Part of a small language model's weights.
Size: 13 layers, width 256, 8 heads of 32, vocabulary 2048.
Architecture: learned positions, biases, tied embeddings.
MLP neurons of a small language model. Each row is named by its layer, matrix (up: input weights) and neuron, and shows model dimensions 0-95. Each number is 128 + 32 x the weight over its row's rms, rounded and kept within 0 to 255. Numbers have three digits each.
After each neuron's rows, "fires on" lists the tokens most often at its 100 highest values on Wikipedia text that the model never trained on.

L6.up442:050101173110111113141114144157154070122119131136155085088121076138059148126134152130081115137128153154180154167163091152098136073071108139097103075146123128087195168183106153125126060090173147109134132093153156142131053082133110112166095120166116096155089121161139133115165079149137153162
fires on: "s", "er", " |", "n", "y"

L7.up182:102133105081168119168119139146089131141149117114117102082096127156128182137105097105102133158161187157100148081096078141105155120112178063143107089165156128057154142105122096140175118159134103114116083114125150092120125108165107104169119076154177064148093089072151091134179134109130079139
fires on: " |", "y", ";", "s", "li", "ite"

L5.up419:158088149107120132135085085121156118118104178148151141142127158151080146064174137151081128113128124096103182085145138116113167116146169145191158090156121144076173138154172143148125133125150128108087149152178135111193084092139081134168211060162091052083113154132141221135133143104154100131
fires on: " Com", "===", " ==", "\"", " Ch", "=="

L3.up278:168081104149090088118097154060152101123120119168161204125087096111090107094119171135155111145127094182229107127153102115108107175157103082128135086146137126105160100143144165132092154134125158068112126112150139126133113071156131142166124112102160107139087105142154154159185099115214134092
fires on: "\n", " |"

L6.up401:160134127153128142156109116070168176206091110150170146091069151179146154125073102119143085130077094147218133153113096063103146102094113080132154118159140147163125156190187167103103076130121108124133097179142132083124119070145133068152108145127119118176137135131060155144139087109134121096
fires on: " |", ":", "="

L3.up458:195149170155176090199110114184146076096143144157095174136133066072109117142177131102113132134046141165155130116098081027116116158138181115095111174098153124156108122159122137106128131115095109119120147101105144136166108140087182087095192157139096137127178091135122140143102205092152139107
fires on: "and", " assist", "nd"

L9.up297:034114177164166120124112117122149129088123132091130152076096149127143111133163153147134073171109131136084103128107145090157107097105167141102117079107154147155099144208125177126139058147157203156121187078152101132168062133101085125191119094111146165191111144118192148136139091101192166129
fires on: "s", "n", "er"

L5.up413:084118146091163124120180156127175142173108123176114125157110118086140118071086132143157130098079094162154110155094172121128095160117125031091130139099162191117094040145138159168117114119124109137063143116125164120130134102105154097150058125138141104187113146093151181144148102072160139083
fires on: "ed", " released", " built"

L5.up130:134101177128073093160090119116134121118067085132154121124104151140076176089195131133166139136173116165165129098143169126124151120092179141108052146144117234068101083121128176130133122136124121103045078102144100063117117136106217111138094198120136157113145176131129185114169139169172086118
fires on: "se", " no", " same", " British", " No"

L5.up56:127115165057188085150147143173048132131107115149128124110156152223110124121162156139201201158121138128118159138136070132128126208083162132145130189145160122086150130113123121119153129160190145100117075109089090120085144127151111110158083087153140063133112166113137136137143079133146138142
fires on: "-", "/", "G"

L3.up342:150146100087179109145142109087075159119131063154173131172191138165121065148151122122147116145130151098129129113076103110107134166063080178200138140124120070104115109153169138121153106179131141137080119098072058105105205086134170114132074148084177126145076127152085165108122043126144110128
fires on: "ly", "N", "u", "A", "I", "C"

L7.up87:128083228152164111175141061155105105107125123192127116162091112119102123126110083106129149137042156126187133118158078126126124196110176125128093089096162100079139132075087114133108141127067144112094092106152159141083108136140190185156127177125133134146101141148101106076142109147135103176
fires on: " Ta", "li", " Wa", "la", "ha", " Ha"

L9.up204:051088141101130147151168155113124141076127111198092151079114125147101225136107153101145058108106135175082144148105095137103064129078070102132098146141171123140143111152119032169115179092101153102127110129118141122126188116154158130168099117138133117130095089149110112136124120162193127122
fires on: " |", "w", "re"

L7.up465:157100112139141120084128138137088069142175088123134165111113127113154092104171145145115122175137137157147104045107134182108149188113148073084155144143147106086178128095155092180163180146126110093106112132154135156135104091106097124147179065144167127163151187142126119159124084125178197072
fires on: " |", "==", "\n", "===", " =="

L7.up19:176063103122145150095124078100170122170125149087130167114159116139113095135127140134107135063096095187118170129153167159108113130116184127129089090129197134144128105092111111170133109156139116133116087163184155177132117130160156075130079139116099184108117094081161143087111137042116175106
fires on: "in", "la", "re", "t", "et", "ir"

L6.up19:132114144137122150120164068120166156172096113120185200117132087154093077091078122147177136120093144177120120140123176178117123094118182111082092110151164186143079078098109141141147155150064139113075142139115111128117138094127219115222085131121152132123127107141096107160170143101135188063
fires on: "ed", "ated", "ted", "ical", "ive", "able"

L6.up322:179081096130193078097090132186153152114133153168148127119096176170100199149125147121129082079149107071096159148037088136139142089108114118082129153115127103073128112108134144166132062160086146145110113170141108150118158145135146054132127154129184093162134076155147158140118114113137136104
fires on: ",", "ly", "ent", "),", ");", " and"

L6.up227:167089181164108120138124117108104129000078152148150129140141195139115141120217134153165055157081069141176115091168168099107137165153153079105080130158069166116127113131154147097151126133111148149136128127117128182112112129105122147117097141083145144147081143136128081091115080133121158101
fires on: "r", "er", "ar", ".", "lan", "l"

L6.up1:148121139112187078130127133100149128142128186090146146151093175120100116104212113131098109068139098113127133135099140134197108161108124120119106131101119103106182145076173141125114102123194119106102090182194093113123130147136118065170125174110200085093111113080125141116180117161100107101
fires on: "s", "ers", " people", "les"

L8.up396:104096119153139137104120107136147085134107107121120102081154128145088120122126097127149138090074160161090113144125123173106134127156124135118128143060212149089101093103098131087135054129125132119123050087080123117088125127143160141199092141073107160095072132140129194129158114066129153103
fires on: "la", "ir", "ter", "round", "ar", "d"

L8.up353:097060076169120031132177158154132115097172141135100116072095225122138192076237181063128123135137099145115138148104106101158139175093149104140090158157132151120182118206110122089152058157136143090153104168124100154086064081089114096125168137140115124203131156168082143158180123145106118119
fires on: "s", "e", "t", "d"

L6.up157:152089144136083121138181069166134084073057175109124174138110153156102108088204151132147142103056135194184093111174178122087164096193110093113100095164125131135177125163102168138104075130063178150152068107090123120113098115143147099180118145069118113158131121132167136095134101137134122119
fires on: "va", "ian", " co", "n", "val", "la"

L5.up493:148112126082112119072105083095112107124145097104179158163091115129076085134098117112148096085108120087140124135131113084223070160086202110124093169111163165097152122130089089127130113119083126130121174112197102113121163104107161140149172107196113134072153114132180120111162147158110131150
fires on: " As", " as", "as", " Ta", "z", "vent"

L9.up303:175116170101089164143083131176188132134102133164117144071088165114146182110116121115119074101091119104124161136148087098122137098091153106107101153141144161105130117122106111136167062138124158110131151153145051150089138073139167139142182139057155141109121157157115205148136133118137120108
fires on: ";", "a", " and", ");", "O"

L9.up435:134154150100098144181095091154109104116106098167150125180131101165099151093148136131187163146128071163152129138143190057088134171128197122122162226132119159085117108177139099180112155087140098101108108113119062068053118137139144107067189121114141103165156088177103151083178121191211129127
fires on: " in", " su", " se", "ne", "E", " Su"

L5.up190:148164170052167123181142098101145085082109153148148164090100165105086073133152139133160158113063164135122196143126109108148121083143203127106148085066161092143168125138069171155113065128155107088099110138129120123054069133084114100157139117186110107162151103128098112128115165115111114126
fires on: "p", "ip", "ish", "d", " Mo", "ak"

L8.up143:119141172110155103107144080152114119111150115153092123151147136169114097057147145119137156091119137132200114064140110085145213083110196159118141065070119096121121137124150065118186124148124148176121090126159153159086105148171143111136072134098114047129129132150085123108178088123110089158
fires on: "ra", "g", "h", "la", "ar", "li"

L8.up189:074156142108140110113101148055175158108087066111200151039088103165114123144156143142108079152134114164113069124129125136124111135068178134134135150141129146135125064207119151116177080094121175120140163133110108149098159101142140100163077131129134107186102189179084156097151126137143089112
fires on: "o", "tro", "go", "ct", "pe", "z"

L5.up424:192041121112130106106152115167144065169151138099149094104113183109131160128167120098187206099114121138153131136078154114140115150099174140160146124139085157150115119151077137184121113157147131082062145043107138117147103155081102128123142118120114098106139163125135188143194113131207116093
fires on: "or", "er", "e", "on", "ist"

L3.up275:112134101128134131130109079099149090129171104163172122157152091158110124098102112104129121096092075123181086142179149066168105107062119135169129132029119139120115117248138095151119135104105149105124137084178150029098135159169155130102110156070159158089131109143106122157130112101197096118
fires on: "P", "Ch", "o", "I", "M", "op"

L5.up363:161124064108122079128124162125141093068123112204121129113135174137035176117106140126133126149096091125139090120125189112143214127151112072184156133144131176119076064176146126109126099112160153116166128096147134170107115072158125176121076106085190086163158138183142181116141076149151152120
fires on: "\n", " (", "born", " 19", ")", " in"

L9.up19:131114192142098121135162134122205088100096112165164155116076165113113175089136073164216091163064098190112119119102184107173187144088140130145127153096123124160151135155153098187149140185131166106124091112137132119125154131166158116164115081090101117117087148112074127120141136123149164043
fires on: "ri", " Le", "lo", "le", "e", "i"

L5.up510:173120118157138126116131096073084146146091141180168142094118133166127067064094138126165093112094098122137094133139138105122138113119101094139139110132104087148164063164130148126128127111121167092170117146165102084106113106173206115108070105059164107118080105125135103139146091096176114012
fires on: "\n", " and", " |", " of", ":"

L6.up52:151106125149195119135125127100078146145059133194188163059100139150105139092122122115125173136113108127183152169122090117093165153150101117197116110144153109144210121160105110100130063107126130147164083166145065103162122117129115097171124167095126107110098126149087162151114106159146104095
fires on: " |", " the", ":"

L5.up222:139113125139131123121130090078114189148098092152111213082096091141123089115118083134148070155060117201182132107148088122110140126129094072131139156159135103117106077153140136061107120094091140099160149136114148123148086090179135144193095116209175173172100119119146101125130109098222148095
fires on: " |", "|", "=="

L8.up50:157131095130174130115123058071130119106155134168144173124092181108116069168131144095218129147042061098115140135117136098235194122112129124188146139099162128133132079131140111135143084102113118102143115160158093155103112070143190143102133113135161140150131129148155144172140121087095131088
fires on: "\n", " as", " is", " was", "d", " and"

L8.up220:110128136154175132156191162122084078070130125215136095117036186154053130173172154082164099147092147131158180124116091086079161142126176144144173169099132155152091155181124103133114109112134218100142090104123106123119163071117159105126099112104114105137145106146088148112127149082166110150
fires on: "H", "w", "K", "W", "J"

L9.up37:100061132145071076138169125124119126123128103154106087112150134118116178147159138168142096077147090125148075141114092175146129139101083092083088145096167202123125097146108087109046098122121114076095104110139124195105128138131157106156094132114108147114115116110132105022153097093202154138
fires on: "ic", " ma", "re", "n", "ma", "tra"

L9.up157:116139106145074080099126113095100146149132088160132107142127064082112140111123156121115113087146141132070190157088139107111098110185171099143094147093155139193156134122209111076151094149091143173097177119176112185095080091134072102150243100113181095203114146100175146077199160124149110084
fires on: "d", " D", "v", "ar", "c"

L7.up83:107129170094159086122145104102110094174134079145150144070057150143079181149123083117203115138145126114164074080129130102132155132139138157161125097086109159116170178164056146153129089116121131143127067096135118087121092124076144122185114157093108135109143138083147180154198150071099156166
fires on: "y", "t", "ig", "der", "ch", "T"

L8.up30:086104125106094028157119162091133130025066104162090130164146209133122159116199101087141039080145121152119134091173137147115105184141147090127102124093127196111089168134101149128089100109095190146122109140099144141118118136134098141164212103120162098108130138145116123121120034090129135148
fires on: "s", "or", "ar", "ed", "ol"

L9.up271:112157159075088116120190159121077105144193162111145181130109099148089122098105113132173098172080110184168145168133105141137132137132141137053133148087179182113176106175127156133132074143105124140106074074188097136189120122126097149210088063104133151114117142137129115129173121144090154175
fires on: "s", "z", "la", "n", "an"

L3.up141:102071126180101113195205160128188129142157167085115079108070107168151152102106113111135100079136125169148117106155156097135128135145220130159076097054099146161117144138112104100118075104122113147163123123080139107159102157116134087137129137111121087195126168124136099113153128133145095116
fires on: "gen", "ph", "en", "t", "che", "ch"

L7.up205:163108120113179091121126128129120137120098132159104093099144132137085115164178154135164120142143130173079063161144196170073223127137104127114144121155113131154070063187172105059162088179142128085133101105092107135142149132119117112110128176101147105178138166116140155099113087112100168113
fires on: " addition", "gin", "ad", "cur", "av", "v"

L7.up425:084114148099132086127149124136153148138110120172171114111072090083064159087140127140120100041139149149124134134093146118137119087184108106151094135184151141143129096176103141115148054164100128102116156089179141143210080117084100143170187165121112155167083101104131153108129131112113102109
fires on: "d", "as", "s", "z", "c", "tten"

L8.up283:154135120130106052170150110171125107100163071158156125141100080147157141128148171138159161134127136133145145111094135159131085142139152151157161126118154121099125110134149139136167075173122087130097127108169052123133172125115200095143132134111152088088111159087146135110132117112108115059
fires on: " to", "A", " I", "I", "y", " E"

L8.up480:162120144112133107182154101126132095097121098152112092068142147159138138097118095136191158141071099177101156163140129130119099146126084114143162177096186128165146096150096077152192130153157106174120126102151160128182110082133114104127141111104152122085136145131095156081130098116209146144
fires on: "ho", "ro", "or", "am", "re", "b"

L7.up66:111143116035189113172136110085124028106102124186170123155087144172048138094139149129194149180102084120112171124128117148160099169115149136119165129131130109080135138112124170133121115145151154093121088167144087090134136073094112126166195120106159039120144113078047136150169082114124155112
fires on: "[", " R", "/", "-", "R", " \""

L6.up210:130102136117131171147211111038088089129166087185206125131113192105121114120068114106109091115121145155129165130122092147088168126146170157183091205097178113079135132088160141164114091118105128143063157128151103190113130149109115132179154078126167158134114103097216092184132123115140134117
fires on: "ur", "un", "ut", "ir", "ar"

L7.up5:082107150122131138194119079123096118087191131115128115111144136133103105136178145124151181125139148143114048150094150131089134179105103136146136188138111150132163116138118167141179152076185148123121156083131085142136123170114171114112199116174102157179135181155114100100109079148185160063
fires on: " in", "it", "in", "rom", "ten"

L6.up211:114137105135150065112110144085117152150158109069170132123172119153081111126132141158182091094184096139048116150152137119121160128113188138192145168122217193162092107167139123148145098122129119100146127097133052097125152135125141011129128155104123046101129120126116154099124116121132146032
fires on: "al", "ic", "om", " such", "if"

L3.up270:104084123103110124121114135150131110062110154116109162114087225090079096138151176104112106163148117097118132117093095145158185137120121119179146114128125128135190129160181126169118060117110156148110140147167097163121130100114106151252113160181189091146139138084075126108134058100137145151
fires on: " years", " him", " was", "-", "s", " life"

L7.up52:176117122089163100129139134142061071134147151198121140130161121090159154143105139142140139137062082116090155185130139146122122171054164057190118144123163128104156149136130096184127135136088074115124139120159068117110119070203155092121175120183151120096151076148166077112182138163170153146
fires on: "s", "as", "op", " as", "re", "'"

L5.up36:156115122130134091117123152175138133119147104104136201120084125091115106125125145149141090153136167167150130088078176160149133121066151107132148106130109129125157120132190116131129120168097144122124094104097117222123077102158092191220152087137153147170174190160093143117145137099113158097
fires on: ".", "\n", ",", ")."

L5.up213:143084130136136120144161098137096117124126175123140125111177165133113100147099078117099136092100119102141169137097127120192145169133118144176120101125137152091144125099151141077120140144139133089063054129153110157151154162148174149155106128087140105128082132108062116100130109138097148086
fires on: "s", " fa", "ers", " people", " years", "les"

L6.up103:155113097109079090108112077107156154109094114193160120156142144119110133115129118115168080119164110129143121129119146101109166138144098107169131192153157186126115105195163089118121109186161166143127088155188140190119101146127152141104095154174200084142135158187112145155125054094134180103
fires on: " 19", ":", " to", " –", " in", " on"

L7.up372:135138119065147154135108131110117179165169205117131147078169135135161121057132152136135165070139127168101159065125119091180085118142180143182085120165107148074120121075177126173115116089096118112087088135173079132136094090182147124196125102100187111174114128155115131133171187103090130098
fires on: "u", " so", "li", "ta", "ut"

L5.up506:144108152099080125154114155103156112129109161129172184108137141075102115091121205122121122099172152146118173081176182128091134099159163037169059179148129159166207141094120119158121142109104172138124129099144108108123062136186100165115173143150087097188145173116221138106160128117118051118
fires on: " part", " in", " into", "our"

L6.up364:129087128127159092118126168136157167106065148145130171132125111132154117125219120133114097064126101099109100149150120159087101070140167148141078128089105155180150110091157099149129103109141119142167143173163084213166118106158151093133060148126144131179118148157196130103109132101134109097
fires on: "c", "at", "ar", "unt", "ent", "w"

L3.up165:125069115088157111147119167081163064113104164111116129051150100147092176089161188132164108107153043139079126088139096144123107164166160083137125183163156127137164113122182110155131132103105123132072188157160095131222108149158108112190153115145136073113079146086158229105149156105115168114
fires on: "===", "==", " ==", "===="

L7.up456:103129167139161082150202104121118122128059094165114129135099134186114127073080117133089100120072123197220122170123076126103157127072118140192115153166183159106140171186125117077146076133134155123149138152132070146143108088129166101131101153099031140127145177164080134090150110130149152132
fires on: " an", " |", " every"

L9.up493:166151114075160113181105108151105091120153104223151116128109167105139162114129132151127053094092092097107102125109110131166123188056111137182149142158112072104146118125127116122101130093185145129108104148136112126096163073152137140130099087073115122167060088218118146149136124092120169127
fires on: " ", "re", " w", "f"

L6.up48:107008142153076108118124153122088118161069126198105100147140100148089110050128116133141136083151111152170159142074129146100167135176146069134124070110149140133134096122203100128115113185113114126130113127161101137106136124113169135129136118122194143145090143124140128088150089081146121088
fires on: "s", "le", "or", "c", "mi", "ar"

L8.up125:112166183098143060115071137146118162075153095143107200138176180126088082136201158116157085111139108130125146121129160176134149136136112160184077119198084115120143150138146115168124087136110139101147124142168130115134150106157078152161087081141133136149157077070086146081133087130069120137
fires on: "s", " Party", " life", "les", "ations", "ran"

L8.up161:156125107112090053107084129170073020149087141122149139139138153149080134118144116140234154162134050147103161139153149125134102144082124139118079164096159122096116080145199099181131106164140046140111092083141096147120129133132136158109155115104141134111087139132108116108181164107162119146
fires on: "ne", "de", " De", " de", "E", "."

L7.up468:111105146142140106106104156107201103130186127161125135112128074132121152138128102139113057138143030149155112099087063110186169172131129138120128122152166121074116092115181153127103115133089192156117141172137081153132126065148141106200157110117136082119088113115166188103124152132171084096
fires on: "===", "e", " ==", "==", "a", "2"

L6.up399:063094153175157141148130136143130053127168174148109113144144151195130108068122134111109165132095155202130144092142113130107140119156144124112124083098153158151127136139166140094113072188110152126127062147169058123126175110111126132154142158098102103142128142107093165128150160087106138099
fires on: "la", "s", "re", "ar"

L3.up226:159125102124230125143095098093084136156127148152185160117114153203124093106094134138153112090134166118143120127142102056136148123112119069166121092111133137122157129166132102137194126109118135117102132116134085090098098045150128083156127083158229081125133157124113151025127126102120131100
fires on: "\n", "-", " |"

L8.up282:077121144144161121142133130112138088148150105139189111137067176190062146099127087098157117145136122112138150166079116166097185099080076137183077173159127147161113101130146081214092096155172121076113102094125085146124121147107154100109133080116174133115090147119094093124132115081136081086
fires on: "ri", "y", "I", " I", "e", "/"

L6.up67:135104057128129125099163099105099106124140117101185145097104095142190116086135125122120103158143117168136119116126153163129136082094090061112156147128145112049165078105135107158124196125123126118112091111127174165114115144128133071160106094164186096178107145182098148101135169127156179102
fires on: " |", "\n", ".", " "

L9.up289:150065177133177100170168144134120113098159103182161160145136130116170169130114127202126160105113111174109171148062089137105050154112134102175113134085156141127110127100138084136081155142129106066048056114126157155156176123151134084135169070122125066102068185171094153164122111126135126064
fires on: " |", ":", " of", "p", " the", " sp"

L3.up71:173163145129120122094100137103091099134084175158165126133115168140110107096102142123145130121107109172139090131157115107109207182133110047135149090166134124138117077108100158100058135123207108104113145101171125161095118083178177102105122083110137094104110125172165156155163079098145105050
fires on: " had", " has", " were", "\n", " |", " and"

L9.up116:112127163095171128215170175120118130089106149100128088137141143120077160153128114099153128140078114197118095084158105140121128138181116053118148109143166186133170141151067036131143154111119112161112121068122107118150103122149131154145171104143159132101130172127192144155131095135181084119
fires on: "re", "er", "ch", " ch", "or", "W"

L6.up452:135077146126138088145175121140165052124102137139121142134151130100089112081143106112158158049067108143132132159181143074175167100128114140102091087086101147100102149164102057126138043177081150117111092052153097140081087162083196134149152154084150115163092100074101124115170124043145166141
fires on: "ly", "y", "la", "id", "man", "n"

L3.up96:093103109121110119148150184127120085154097136110125116117157164149106156153093121101131158137168099189097139090128134129111170129169149115133113189131169181104126125125148129134134072124061128131085129130084161112163118123102058155173142178133128075173151173132216159115117164107131133126
fires on: "ist", "-", "log", "bor", "der", "tor"

L5.up24:166154132114077150119098162159139073128174139199128134104140143115147108117140104126080078102100163153128095078105114055174174124087172096125136177128095140160048105101150153145140120150102088146137085101125167110124149106136155106135153106133146098166110126173129124152129138053168131101
fires on: "\"", "ur", " later", "and", "point", "op"

L5.up308:124106128082189135181148135129082157107165069091145095077120173126133152108120156150164156150104112151136122131093146146119152153120166137187134134090131134123143116139119144137144138120134072106160145152174180126135144099194087161108161123149146092141151148114088136130155166096124101140
fires on: " B", "C", "et", " was", " L", "P"

L8.up412:100133104136179121155162141095116090111154119124159105079170128078151134065157144126139128082118163126116108137097134076133194105133168120153104141113170126123175118150119024150183076139193153172133108086165158161158088133122185148121168148088163100157140091137105142114141118060128116133
fires on: "-", "n", "ly", "th", " in", "in"

L8.up228:150140130145174106116162128151163159092155126136179169157114151163109116125143164125106146106058091152118138033084083104130136125125113128121038100135168117083139108137144126134135037182077139104130108130157115135087155109127109131184175105068199101171104119155164076116189155105114155114
fires on: "s", "m", "a", "ar", "ta", "u"

L8.up368:142096119046140107147083160088115112094139068144136148197159158097110122086153144158100094063133111137107067159153120152066191119123112104127120114173089192051119091205152087226124106135115153162107126133179163173227110127092135116121141106161119151156110135106104141091129123141121134111
fires on: "min", " win", "ran", "an", "r"

L9.up125:139051179125157107090138116117118129135150138053167103125150154105127157115180105178134128119116145075162110154081082113206151129103135179168137183098128134089128076148114125144125140135215140127125106110192164111176133152142096095120133158117127129169075171105097128102152088121132141088
fires on: "s", "es", " people", " (1", "ver"

L7.up406:152133160125170151095130084089096163106112134146125121087150149091167101106106165113151138103165084150070098125144077163137097055113105109112113103104123104146167125116168139093176106185149069081110159132108094084150159163195089163129103114184152088203088139167153113101152086129110167095
fires on: "ver", "re", "en", "fu", "an", "ag"

L9.up153:125099122144131089155149128025127124050091168124133163140128134122175104126118083109148068091124103133102120040102111199106121077177135142098128145179123165149112148102125115134132083150125113136135101096149145206098099136148139154181120129072150125162112138151161136100100087154087152159
fires on: "el", "al", "at", "ol", "ar", "er"

L7.up178:085140143062160081133182149095116196066136118105133140160173163144082179118159118120185133127061133153166117140170132128110156149147128093123123184099130118112093089146141051073119098146052139110124165143108088078166152106077121122133117107177108062155111148072132161113162124105104085114
fires on: "t", "y", " the", "ant", "r"

L5.up63:154116157101072082173106111134141141073130143102140166045119170131112179091138170107126129096096147180133130130121144042171123135116207165145097132141146124144158167179101129085141119103129081181089177090129120073172123121123132104154146147177056122178166216159174137129160118150124129095
fires on: "go", " To", " So", "ed", "ho"

L7.up476:130098106103114132138175084137115160139122122140126116117125141082144120147141087133155164136099114198177114111059103103154120122119080080183117130176166126127142099147117107116125125173134165087079132119202154161118088150151120139134169082114163120142118168141104117155135120066167170120
fires on: " 19", ",", ":", " (19", "°", "."

L7.up408:104144093163144113171175153060109115135121053097175111119122126152163134111127139122171108142142076135148108171109130135113147177155123080096141142104117171140142095155137140175101119035174154109136150113090098144183081096109130076141118074082140169154087057123116132149135045074178121163
fires on: "re", "in", "un", "de", "y", "or"

L5.up470:092113111062134026175135153176126116096132150155153067099100189164109168072160114121075130128129123150078135108077163135101180139128105138142073156133143162135149108141098117126140073138152179147135089134087114107171096136093139139129139106171093155165177144087095149126166054124128137101
fires on: "n", "ad", " short", "ning", "ous"

L8.up151:137041114073112119201155121179149111122028173112126113164116146167107160085169100107143135079094099145142167063187193130096119136144190140150130114111111150147101109144096167113170101151080109125073135129128158162145171130111140133141183151165094028111151153076151165111103108090147162118
fires on: "er", "ter", "-", "en", "che", "vi"

L6.up498:142104162129120041132096145112092138105139059143115160111088213143148122133178202123140137086129129111157109128091129108109154120188069148117154175160115151140168086166137143111117087116165170085126147117132146102108054109105149127125161170117117103136124126123181192134156137142125129126
fires on: "d", "ed", "s", "K", "und"

L8.up168:111143152133178117162114088132107076070222152149215085125136140183138113102149115188118102141165085124124138126115079149108144168068121115185153231165163128143134082125142133085141112093150146135094071145162118184141128131132132129082127114103148113126086180138055174092120146092140150151
fires on: " at", "-", "re", "app", " ", "ll"

L7.up396:120080129085107081124072095135139082185088110092186109126094118141147166071143152130153131152125129143114159158124144065182173125154228141187114120143148141081090104139090125160160116115127189167137101100102102125108071182118137120156177117143096126145121140103178124118118119170154138111
fires on: "e", "gi", "ti", "on", "o", "our"

L9.up309:123097156071097091127181196082092133118174076080173181139135188123150158113143138144115168128162102163148133169136112101082084147154129123099102143147129094085140103162195116176139016147094124137077156158105147122143149093109114142118150127135136098147124126121118145109163136129152089140
fires on: "n", "r", "al", "t", "an", "st"

L6.up268:136144121120136135178164134069130081137132081128164085101162172128127208139106089124155140128153057159140164121146134182124142125109100120142083188170126132131154125197195164121133094125079181143103121170104070148113044092132129149107135095090190124123122111060133102160147115099144175129
fires on: "n", "re", "un", "ur", "-"

L8.up158:148152131131127113212178169131134030108134096193172098136108126130120116149169131205147120144178078134147117180139108098082145118117156136176109122060138145146094137145147136180138135101094121143112160124132114114198126108126157084116132142122114107140128152069105135059168113080147116090
fires on: "W", "A", "w", " w", "R"

L8.up135:095160099084139149172174144111134076121178091157139144153104116104139177119162085099173145132143149139104056094132172126130111172107159152129108176174123134161153117150170124119167128148180083109108099086153068133118045154134063091128142069095147167177127188084138109078171125161136140139
fires on: "el", "d", "in", "il", "is", "it"

L9.up90:129138075176107069109137124107135091167128127120180077077099142127093129138116108146176094127149086122190112152099153130152150126163161151140167124128120140118126122148147142066130090151084115113131131081107112159202186120123127151105141111069124189177128136151115206191159150050094147107
fires on: "t", "ct", "ar", "ach", "ch", "und"